{"vocab_size": 31123, "attn_scale": 0.125, "beta1": 0.9, "doc_mask": true}
MLP neurons of a small language model. Each row is named by its layer, matrix (gate and up: input weights) and neuron, and shows model dimensions 320-415. Each number is 128 + 24 x the weight over its row's rms, rounded and kept within 0 to 255. Numbers have three digits each. A neuron's up and down rows have the sign that makes its largest values positive.
A block is one neuron, or neurons of one layer that tend to fire together. After each block is what it responds to, as a language model described it from the Wikipedia text at the highest values.

L10.gate148:075134161141121126124134139125153123135098120159105151109162100124105129087140148113143097126126126137108124150135161126161134118112116103143082138114116110124145181111132131083174128137143087148130130121094125137116133164112128172135137171101108116118143148168097134107110168112132146105
L10.up148:133126135167104171083120117133148097142091118133131111115151110158138143164104101128138120131102122164113137091154102098150153169129131093152102149148130105145133103087115129152117142167112125127083133089131128081133148123119165113125162121125104099110121168133094179154089120148097129154
L10.gate394:136113121155095104109134170122097114152117140165130114120135136112158154144126163166098125119111123130108151172125117129132146175114151170196132155130121158118083120154159148114137108114085107127122107108084135117131174091134120151138115116113109110134105131111161117112170123135139149109
L10.up394:140166139167135108122154147140111123136103126134141163111095143144141153138163182080124173110142160110082166162111156096117126195190139120150097118076126158110148145127114128101134112146113110146082157151106109127170109106111163155097127122122092130090110165123131150138146136134090135099
L10.gate1024:120125171124158141143147129132138110130060107150123140111085105138134144138135137136107144147100130117133102124142081156145134108089162124134092132099144136137147124093166095133143186162108132104107077155105084094148131166089150140147168128115107099161165173134123098129165092104122119120
L10.up1024:116098148148094118132127088162140111112111146131118106104107159115143121095124136181134159134131129100128176170133117129135114125109114095125108107094115142127138182169124114115168170127092113126073117105130135088141069154133160153156134136115145146112118170139116085141124114086079114113
L10.gate1334:074103156143108113137128077123144115178112131111158121123117127158090171126126143164103119197116127099129161183132107160110145153118149149146111151058105100137116122129134122106132127113088112135098144099145093124083080111119119129173140111107161151145088173159144119109154140135122144147
L10.up1334:129140153148113081142127144149093163097125143139116125089108117163122156110150111173130115168097149090144119129116116129095145155146170171138140142124142147138112133154144149110121082144106152106142184122103132089117141174109113179146132100068147090166165127090100134135115163160133128143
Description: Possessive words such as his, her, their and 's, often after a preposition (in his, on her), anticipating the possessed noun (career, hand, birthday).

L5.gate1322:135130140151136128091125099162131123102123087155115145128145156143150111110159108193128085113155141146146139119098100128094102120120149162114134124179119140105125174105176124143138150174129152129107147135135115120141091110126142146127174129142160127166169166112115134138134110116131133155
L5.up1322:098098164165078108090131057157092074085078118122115115143102132156111176122175125183131124137161114178138145135106056154158135099122147118059153081131117113108119093126161122091168107115079154116153130145162101089134114141108122113111144130128128153097127142139119129127147151151097144105
L5.gate1721:130128142151153103147136141125159157132107126181184142095144132143118142144112101187153127127145134154089121099133095155111093176111067104099138118124136082148128121113158164107146138108118073147164111115116147122136131139136192122151089144099098103089142152192137118118127166125134123108
L5.up1721:148105151182138140127130165116121151131131105095149121161121114164077117155133108133135126112125124164090153124117127103144101157072135152131163152105094151135111096146167140113121103114122129120123143124125147122158144134145127141139143109110120119137131161114093096166108078139119121128
Description: Possessive 's or bare apostrophe right after a name or noun, as in Charles' album, NATO's, mother's, sometimes merged with own or first.

L5.gate339:135098150133138107099120091136129137104118138138167093104155095123111161136113146173118175143130111120107127159147121169132108141116137114123144137143134131135137121101165128115108101162142130181161153139100113166126149113139162144148143116099120140121111124141095176091107153162064141140
L5.up339:106131155140098135132137127172118140119088078118125104133160087149094152122104151136117188147106142134109139148112117177130115159102168148147138164130151160131172123117131126076131104154142127138116122129139113143126137153141160150111138120100138147160142112135113117117133198168116137174
L5.gate908:141090127098124133084142133159111170123138105167134132176155106107099121104109202184088152141166115147136135092133143155080089163158150115143124159131125111076119117161128130129128101109123110142167149108103141119134118093094135107130124165104185128107129130146102148100167122093116122100
L5.up908:122133090125155084149118148163121101108122150154109116153092149093091123152126164153131145159146128110113106131084145093150109102162145150138171171113141113117141109167104120116129082094119122134131129094162090113127142112122144133139096098134111130174103123144142110108119120107109128089
Description: Final word pieces that complete adjectives or participles used as modifiers before a noun, such as unnerv-ing, estrang-ed, Post-Class-ical, newly created.

L8.gate5:136130099133136122141168109147167111116129118120158100132130191090129083122145100116142092168131123109112150117142097090096119081140124117141107138164115096136151100140140142140118099133126109111121156092158110107112144089134153144162143120111122117093142143142080117133100125138110118153
L8.up5:170142169103145119146119130138122139098123158097129092123106156125127111121141142098180152151120148085139130129123145134078147159111173137112108151124145076102134050107146131117110110120142112133144116094149125143118153142103128183126138120131096120140125131155125184110125091120126109139
L8.gate121:098100119154136129142095105137111110144106117112137153139149151148147103110135143138149128119088067151141101129123105114166122126133133114139117134144157124109129117154142116167150156148162148122146108124141128150162096107162112163179151106150095097103145134203165135140112112099148051111
L8.up121:083187147174110150120097137125105117111178138071127107113108159159095068134122082155125141179121093115087151112138143138119133121105164125116106126150146158115124119141109092131139163141144159149178166131147123140169070153145118165111107119099133143083140147135096109118141150097199095113
L8.gate488:137154127098085069166106147135096066130148147119119139124151150120157146141069114135124119114146092093109162129159149092132108149150109082126129122127141157113147126113143141141145115121123111066184118151116170117117113136128146119110112100144115139121133095084096145132116153109131131144
L8.up488:161153077142129126144103124075114094129117114119105147141101169111137135109146093110111094099103112109122141104176147163149164119129125148150133160105071137115144127162123107136137132116121106148120088153142156113121155135139156121130117109115123114125114129171132113141122147147133172120
L8.gate498:128118084098104121118109095144120129121115109116156085130117129106142126127089106129173142140157143105114159117077159108100112120116148118150169138131129141169136124091085140149159128103160171115106133153127137140150105167094104153149139125136137101155128137126131136092138145180146154136
L8.up498:113129129118097119124141192138104107126166126111156139114130165144162138160126120106115141156127188124115135121113119091111119166117156097131151171137131124166104120140126135158109122088124109122124166149111114116125072120083142100129084105128128128116115127147129153066137120139129166155
L8.gate767:128165158122093117112119083139086081139117123125130172123116156124132136118132118145111152151175144146135145158131118104102153121129156125108129107139158140158126121115167113125152107146139081144151132154085152126129128116155114131122074122186118135157113138163087179141158167153114159104
L8.up767:133117111157150152133139117161110130152089077150140139165140104086147164158114146139119119116124167128087138100137094121091130148100129120084156160147107127087147110111129113133130079131169088158155136130120112103134148129113167129119112117127106127106135125153104115122159106152113176121
L8.gate1083:161113146160094101163117140119129121123126132103174132144092149142133157089147148092174103089140093137117101127121135106127098083115131116180122080082159106139115153111142111139142125117094120125128170110183120121106140153142130134129125111154106130137128135137094137144135124106072107124
L8.up1083:076160168153154144124157080130150153066133103133132117076143110156078090133136106131145114164140114164116156108129134154094123119181120099121128141147119109101114120120153138118097182158121141087113118151123093129136093115147158134142139118123113142141121116166140097144135111180121133088
L8.gate1345:160143088146090073138164130141092144126099109115146143108123087111103113095101144130124164112103137154125146099151135115129123143097139110127144127129113130176149165143147142104080166128106098138147134115097127100090135137131138147158152121143140126103133134164078142171131139117126102106
L8.up1345:121120120178142135138142091135114120188099115126135155157122157107106155127162147131091159121093103109106125094092140150093159146143097111151172122132096121144144103162108084140140116123132157139082106162116085125107152142082120153103139115143100107091140134176151121119101122158120145100
L8.gate1876:068163109125130160156153081178113134120119098167129100120169112143124137113118114101125157142091150130133147136076115119168143136110140117093123166144129143140126080122135106148137112159137125107125127154097132093119123144113123158183131125140129134084111143153143142096161140085137101135
L8.up1876:088126128149111106163135113121134113169098146142136110129092151142169134117144113091132131122136101110092169142113148144118111114139116113094129157128142090120126105127117130107110132126124150141144151132135116121111087150137134152117172106121129090148126122131168130121113150108124090106
Description: Short opening or inner fragments of words split into several tokens, often cl/cr onsets, as in Cl(ăbucetul), cl(ade), Cr(ustacea), D(i)agnosis.

L8.gate587:134158099099130159081126112105114134129123120131164119178147142124141166131156130127103162113138124122138125112121126165098124122147127079094061132120142123110120094103128080127109133121090144125100111106094152153067079127141142067126085159105111091165142145143144137134122150095160117145
L8.up587:137127111137120116133139141139142117087135114123103144124138109133110148130166125130104101155153149140100107079106107127122120156144114108130101154157129156150119089108116158135111111139168126116092121118128143138143114124134175113140130163082093125104151111122104136143138123175069113134
L8.gate661:088154130115190118091132110135129074136086131119142123143153100131131155100125160098162120153117142182081150136115155131093179109139061120126155118135160131122160122138103119108126143133085105133134121133134169143065132119104159099164116121099139110115120088129083129150120131109110120167
L8.up661:110116123128129120089123128146131127095093176147097134120129116161128139113135123139092109120108129172113145140105128132099136103168114116111125126126146132126099129121118131142087134131133105107126118128067125078124148129144120084118128096157132158119160122116091152159163145103113109097
L8.gate1117:106130101174104115095111146125139132084121152176146122149141121144160164078114131078123142143096100131144157153138100160128145133147082098118092107125087147137159150105127129126138107110129122179152125130109108132157114138153080174138123145160101140139094129136084113113108167107116119148
L8.up1117:123082089148125106132121155152159150108110092126168117126096124130122130087129129151124150144102155152102108121121113122111169153118120107126134143122151126109105155164129145108141180147113115123143134131111134108164075130137119187111110111112102188131121089152076089167127120077102096149
L8.gate1354:127142135137104105134123108157157133121115134083130125085136151114171095137153136131114137168103144160107117132119110118117161133075163117160101116123119101124111096109102098123125141175141184068120107162134103095142137142151134100148143091168131129126151150137134150150141192160081133143
L8.up1354:132159144131127098099144112113140075116143113133094192120105156137125155108147113106147071196121118145117125112134148135170135186125181144122142150136089136129094095129139112081129122123146115131132103153131083148129114113144122129074169067120127121108158146103102150131137128124152129184
L8.gate1407:117146108138114106095103105141114156126084128124096138126111141118123101123102139145120098143102124098157083129144171096085106113111205121176105162155098113145112131156091198145171121166101111107120147137162141120116164140134143165144185126137134128149129120123146115100185156110149152112
L8.up1407:155121127122125115121098116126142148109096102125100152142119101152154106121119149151118160131120124084151066124163123123127148177107132138136108150128109079080124156139117117133142139158126100130142078148176144137116113125110160124145156125119140158141093079133120149118148160128118136145
L8.gate1662:118109140112092152143130095146147122085150131137123136141134094134150126143155121150138147137129093143124119107135167188144158131093126126116146120139111091127138196087112154151115142124119124090157149141088146162140104141102144111086113153132093116150142128119115080166074161155096126123
L8.up1662:122136111159101156133138105133157150122110136109143134125140102115152149114083136117132123124077133144120101112135152142116131163145160117085110168123102178147103101149122158086160138112138119110141153127137136137126101144124147097108088087119139111132117086144113132144130146123123074122
L8.gate1824:093135162098150103106135150160149090147098102075140132140110109122090125119133104190148173117116142087158110114122145131084114121112133125125105139098131120111151078117086112103089092080131123160125091159142121101125162141135130110134159138107103140101137145136130150146144168063064106124
L8.up1824:114107168137149137142125099130105115142158136148159116136115114135112125152141126122149105104127142127113137098111115116127126164110173100132127118108106104168112127118130121120083104122123143160130151143121136167138113120170127094083114108165128131114114130115129140129118133086119143126
L8.gate1936:163115144142128128118127121108150105108172069136182146101098102173122145118161129149137093116112106133141114145165098144102121132117110100106146099106111089116121127141151139110145146135124123117120156137102133114159140152146104162137154123112147159098150129133089105119174122142116196167
L8.up1936:153089159115107090132174107156129106127145092128134133126104138161087174139100161163128137120143096099119098130127151123137097142105110139150136128118112126112118155141140112086104081136143163146103125121121118155163135118159081151117108135145153131094151138130134092121123165074102144130
Description: Possessives and articles, often fused with a preceding preposition, that open a noun phrase, as in "at an end", "to the extent", "of his".

L10.gate38:136128128116086122123107129169149124132148118130126120118151098175151107127123114092163156149170130104118121143132113131120076124149108104116120119128120110130118127130134116157144130143112102149110119077117140180100102159131146139155138110115102121145154131114117110109124164127149108122
L10.up38:135112128148107152139134125152126129091128133104144132155129128184123134120107128170138135124165168112163121087088136142128112144141157138163119074124136129139126128140135127137128168120128102125100100128171116109106115090098079131159117074151119111164141101099103091082110100095136092136
L10.gate530:152130097160122150142123156111126103081114107125097109134111145143128126123188142139112121141156091155087147113155128131130087121090129141141104108140179118123105142092146117147139136133126136115146131111143137154131157163092167150144133098138112121163110135125146134118113116141117138089
L10.up530:140126112166108123138120094148141135120184131145147144086125106151087088103109131126111128146139135144107134158118113132092140146121085125127143104132081136136100165099105091079104120141123102178153136130139111088116105094133135135106113150128138078072159099121141103137125143130119076145
L10.gate1440:134168128137101081126143116132139139146095094116134111150107085139131115205134134118122137142152152124124126126155133125140129135089123110116119155070097166136139132135147114109151166116145147154106128177137122117117137126070105139108099145095106103141108167125148130133116129158111106127
L10.up1440:183160098095107131138165128145121096139109112112109108122112142127154106134162092134127122174125131158149156098109125111157139137116108145163154129166122087119117179094120140108122154153122149110138142146150150113119110142134129133116122129085126111151116114125122075133144141130113158154
L10.gate1883:117136105170174143179129105134159103147150123130113136160111142096127128090123145136097101146109105119142097123128120137170169137103122163144168129107122126147104104135105090124139087147117155113097124140119122120085136141142126121102125144137140119106123111111138085127083132154076119133
L10.up1883:138096145131129147145135152111133111120127132145160128127113166090133142124105125112114135118126176189166158137112123060106133121127103114093153134114160113164116138107125050146113076131169105161134086126186117135102154160102144119117104120145140142110143128129095122142118115123094142157
Description: Speech, report and disclosure verbs (or their final word piece) just before a that-clause or quote, such as admits, announced, revealed, said, claim; also "after" and a few causal verbs like led, delayed.

L10.gate190:144120152146142129158168114138126097145164183104130116111077074145102186149118153095076114139140104126124148176144116148132129147137151129119135162158118125188138122149137111145114126118149132066123099151084109162148108090162154128154093076171170081125127128135175179092120110129122116161
L10.up190:132156107129134114120109139171166136128119160129134159117081175128116129120131174117128138128139131154118147107117156107118130124116132092142158124122101128118120126183135086136121095114163123113110179130146122146113141101122069149136123112128123111132168169136134134115122125167143118147
L10.gate341:102111103151157101110150191117092116134124133152104163162117159088120123125116141144163131133115099169120148147133114092153122127100124099121142167146126110128105163220132145149129146145112148107109116121113163101119113141116137146152142136161118094122147091103128121132160149132124074071
L10.up341:157140140114096127150098123149133174097140126139136124096128136078176119118126084137130127130070137100126083073131130118124143159153137089108116150137123161153194107127141077063116128117170108156122102165101139144104107101129143153148154092100135142116100126136116160149142093129176098163
L10.gate1089:074124078124145099130120142132127111141148166124204142126129124108113153114105127080137148093177098109129140104113116097160092121142142136165119127113142150125151119115151135131119116100133103148111107124163133122126148098137146116139188137119098158095175111122123177129102125180075109129
L10.up1089:147129084118137140117145122127125108128122172106152147159099120075107101121172122123132131167158138168131153110152093147171104102118181135096144125189147144154132132122154149149189156152117132147109093104151146125117088125128098112137145133125133136104118142131127160129201120146110124170
L10.gate1787:138146105111166074154118096189121130119163137140143125091131123143142142086128117176142156110132133084130128097082093116125148110099098140159109086131154098160130107177155117136118097120148124118161102136126134140126144117135109131117145131100159124108144110101097181145089135111065142127
L10.up1787:103112104092145115145132101129145133132162175135117137131146115118091147125125116120122165125152116103138139116135118156114156081148111129135127131148132115126170108115135137135139145136113107119142133121108087133121133137142122102059140130128148080113114147148093161150087107134140141115
Description: Early or middle subword pieces of rare multi-token words, mostly chemical, biological, taxonomic or foreign names, e.g. carb-ony-ls, C-y-athidites, benzodiaz-ep-ine.

L8.gate93:134112116130094094122141094161153117121140149103146064177124130163160149129150154142094158157138145117106161127154089124150122145127114087128174137115097101113093108102133133108129145127113129120122112177155108114138144048113113084156143081171143077163167099174135156133117161142090115117
L8.up93:139126125082149120122141105105117104104111113132146136176146129162110128167132180117118153113115087130151148130103130133113098123117136131124090127128145148114118112130140134121104171137119153121180158164129145080139189132109136167138132124122128159099100120154135135122118113149131168135
L8.gate318:126145154095113134166119133137120140131152136123166143108104113186161131099137117155107138189125129142136088131119128156135151169120099127149099116159104113096133176117156121106167099107099128147137126157099140141123134122107116160149123121109106110151094116115093114102186142139121123161
L8.up318:103087068100111156129125098107103163083139136104114164149116142121133156152149127123154090122111121136108124155093111124110149146151137099099134149142168151133133105098171119160097100111127119148153098178097149154118128125116127119140125118150146093104124141088104111077161139095141100125
L8.gate340:137125134142119121104132125117122164124118106130159141138102164123097119150156114092087091159147131156103090089098156069097148100135143128131066180102077150108147127114151136098148150127087144078113176158102114132099108132132155131160156130140076130116158146112143100113141117134121141116
L8.up340:111163158145099109130116107106133119109137129128139112150105147167114149113093064176122152119133116132153173171117144186181103145159116119120201149141078165156063152138138093099135108118097161162110148115137187148168106141138109112150160097119162154146141118140136105133139127101108138118
L8.gate569:099105125115138127129150121120141169150160151117138098148110138177130137134142136112118154123164091131123119132163094104090164123132124149103119135121121115115117117159094093103117074105126110102100098137128133161118106063081127152131140123087107084140138097145169150119146127112150139156
L8.up569:103126128100128129108158114167131161114208113104112091151101144143145120101126102131122127146144110184126128129119132145136151110103133126137143095083174140097117130119103123130181119108131077090123144155130114156126119041151129135127156192133149090099139120176113132104134116097100122116
L8.gate765:171116110149162123111157115163141108145108122158129154153147096114115128137157141120187153134131111145168127098155083110134154101129148133116097159086072116144104098092152127131096161141147108116149128161120163121085142133161123183139136095096126136145148108101150146164137144125148141134
L8.up765:128126114155110126138134122145139074056164121076120140113127130130138143169174140113127158156127088126129125128138145170137136103163118187152145152122098132140110134104145105135109102162105174138163118141110135160153128144131127150119143127133153108171152098168140091142154112187099139131
L8.gate974:136155118141149148139116072108158097140141121139110118194110146149147121105107119144130142148154141081153137168129136095100128108098142183109161138110131102124145100146158150099181137115113097118123146167121129123121073106112143134145141158180174094143116113105135121158101144140149130118
L8.up974:103165110132122115099086134142092087108173106112127185152132138179134193116107157134107191095175107129136121129115109121145081126112136085106141120126138111113121121124114107128153141119108129078107122077081160147126127086144149160142155129115130082150133147188096141145104158126123096162
L8.gate1539:143133106093098112111138107131115144147104100120135124130138128172101147150140119133094104137128150133150124132103128164106119127145151143160115120110122117135126123099132114148125147181138125108130135160144109153089123130111168088158150096148097149149151127108141149125091160131099175138
L8.up1539:135074177095117187127141146124120135103141117137125135153191120116157098142117154134122139101121157113100104087155143085128081095112124133098178158105157155136139130131098156125141105110114104124128112125157146153113154143129133117158077121106136127142098099123157119116086093135145122118
L8.gate1729:145108110157118115142129126161149143111150114153129109166090119152123132120122112117147091100111144122169111158178086132118134137150178111102170150106121158138168097127164117133125118106119165128070084105124115109113126101128132122159136148145085150138148122173136145080135138097085103139
L8.up1729:148124124142140083102168131102116154150168117116102130137097146131124100179142145130187140172132139177114121112107141140140105150135099183115151136172114121164111141133133102168141109150134151093119144126137121127093142130110115164111103103129119122104123102101122125159125162117027101107
Description: Words that begin a following dependent clause mid-sentence, such as ", as", which, what, because, if, citing, plus some verb endings like -ed.

L10.gate135:109129108149061092133089106118140170088121100148120115157108109121153125140151140103108163130129106146160122127115137155153139139143122118136111148128159125118135142119141160144125163184104136099117119086125119075132149097156108165159137138154112108150119105167139123114153116143131142143
L10.up135:177132146148088090093129137105148137130095143142115158165148096075120114119173140108124170134142080128121124132109180159157119151132111097125114122168125154133145132131140135131113139094134084140077162148130121140149154135127162154160134138133119136136125112165154117121128114128137147152
L10.gate869:137140127150152136143102107115145159150115135121167096100126132117101136115119138139118135111167111130152130141099085138155130139150087087149053162112108143111164130134152121122142119099134112129115102143113087140120160094158108117130154126123147166135106118155135138120103160154120107112
L10.up869:168114105161117112136122143164148114106136081147124093114137143142163123141156096096134136131158109161174165105138110159085116134186093126098119099102121127114131122109119113132125149085145118104124139096139116122111177076119118105137119138114126103148147097147115134117129126095160126158
L10.gate1302:121115100092097115106135112155123171121126121141109124176140112123164084098149109108106143085128179131108147178097152139138125191125137105141114099129123168147146137118125118157134117141121131121136155127164115137091116124158148144144129132102128112133087115130170101166111106204124127141
L10.up1302:121114088106122134159186099070108166124111161117141106165106096140105099121146164118148159086149149136116146144096067128126132112170168128129101139134092136146127139124127145095106139133100132151086197114138097101150144120111142160127115109113131107135145143171125159126149151132128091135
L10.gate1521:146107122148128086133145117116089169106089135119120112174098162087133129080156167131104159099141143152113138108127164194129081166107122129106124122162151147125118137113109081162153131130120091093113151104123154144120156102118125142166118124136140170162157117136121120111111161100152163130
L10.up1521:127122158150098119106082122115127146105138169103115104136131072134099090151159134106127131125121154087146145141130107131156101148154158146142123126113125134121231156111125154114143110138112101152138149054109113155150158062161126166170155135126128139123131127182188145154107155112116140165
Description: Fires on the end of an adjective or modifier that sits right before a head noun, often after "and" or "other", e.g. Jain, similar, Mississippian, archival.

L5.gate479:134096139124085154116138135155134132139129114134150044126095130117113116164143128131104175115144118091124175116148117153128135184139118150131127125153127147123158114159145136149144151144122160122141163194158079134130128147110120118124157147138092112113110123113068168136154100100112117134
L5.up479:150112104103058130130121071136139115116094144154164090104135099115077103106115134135122123145140095141160116159121126114132131131090121104114098154166122113108071128133113138135124127140096164120160104160123099171140111145149146119148121177131142117135127140111109134106150163122114136143
L5.gate1102:103125126147151134129126142146126114128145159108146114110119101167109110100123125153113145129127118138091151124110119124114112138084115153122100113099084125040107149101105130118145122150121086115124134143168118132099139115128123147151111129145137126112146142133147109147123146110140119141
L5.up1102:101114124140094136148153147175117090083098121111105131162150116142114115100128141126129115157128116174125132121116078117117160130090149136150113159160128124141118127095060133141101116133116168117184122138160092140081099127131100137131178156099149127139132087110139126097115131121083122125
Description: Short opening fragments of words split into several tokens, mostly cl/Cl clusters (clashed, Clive, clue, declines, eclipse), also l, tr, Br, sl, Kl.

L5.gate1214:164125165120121121117119157156118068105162154117151096127147109112101130082136114133103100134169099136125146090164124138107111160143143123149115123076125099145128109133122205119112141059153156121138126134153133157134119127125116137113121132136073119116139121117115106102080109147105084083
L5.up1214:119077085091141105115126154137113134151109116149132166124135143094161137147133102139118119140118147144103073108106139162161176073138111137131127139133136078120165087151131160078155109151149097112098110119121096107125152065124131120136115138110127119138133134140135138196137169156134149149
L5.gate2041:151122122130141153138137116149123118123145122104140103121131096130117152134128141137129126149152119126097100150117146089149114129150098164155181134161149169114138095198121087067141136138134179091123100110103141098129164106107117095144102131072149144115148159157148101152126162120120108147
L5.up2041:158113148137102124115094101132143138138143155087125136129114115152130114139093142101144134115141089090128137109100153110122131125121121122131129118173159156158128093169112145152077108144120166100137132168116109154132138132123120114158136138105118162118144073133097148158100098137126135126
Description: ", which" or "which" (sometimes "that") opening a relative clause after a noun, as in "Metacritic, which"; also word pieces after a capital T or S and digits after a decimal point.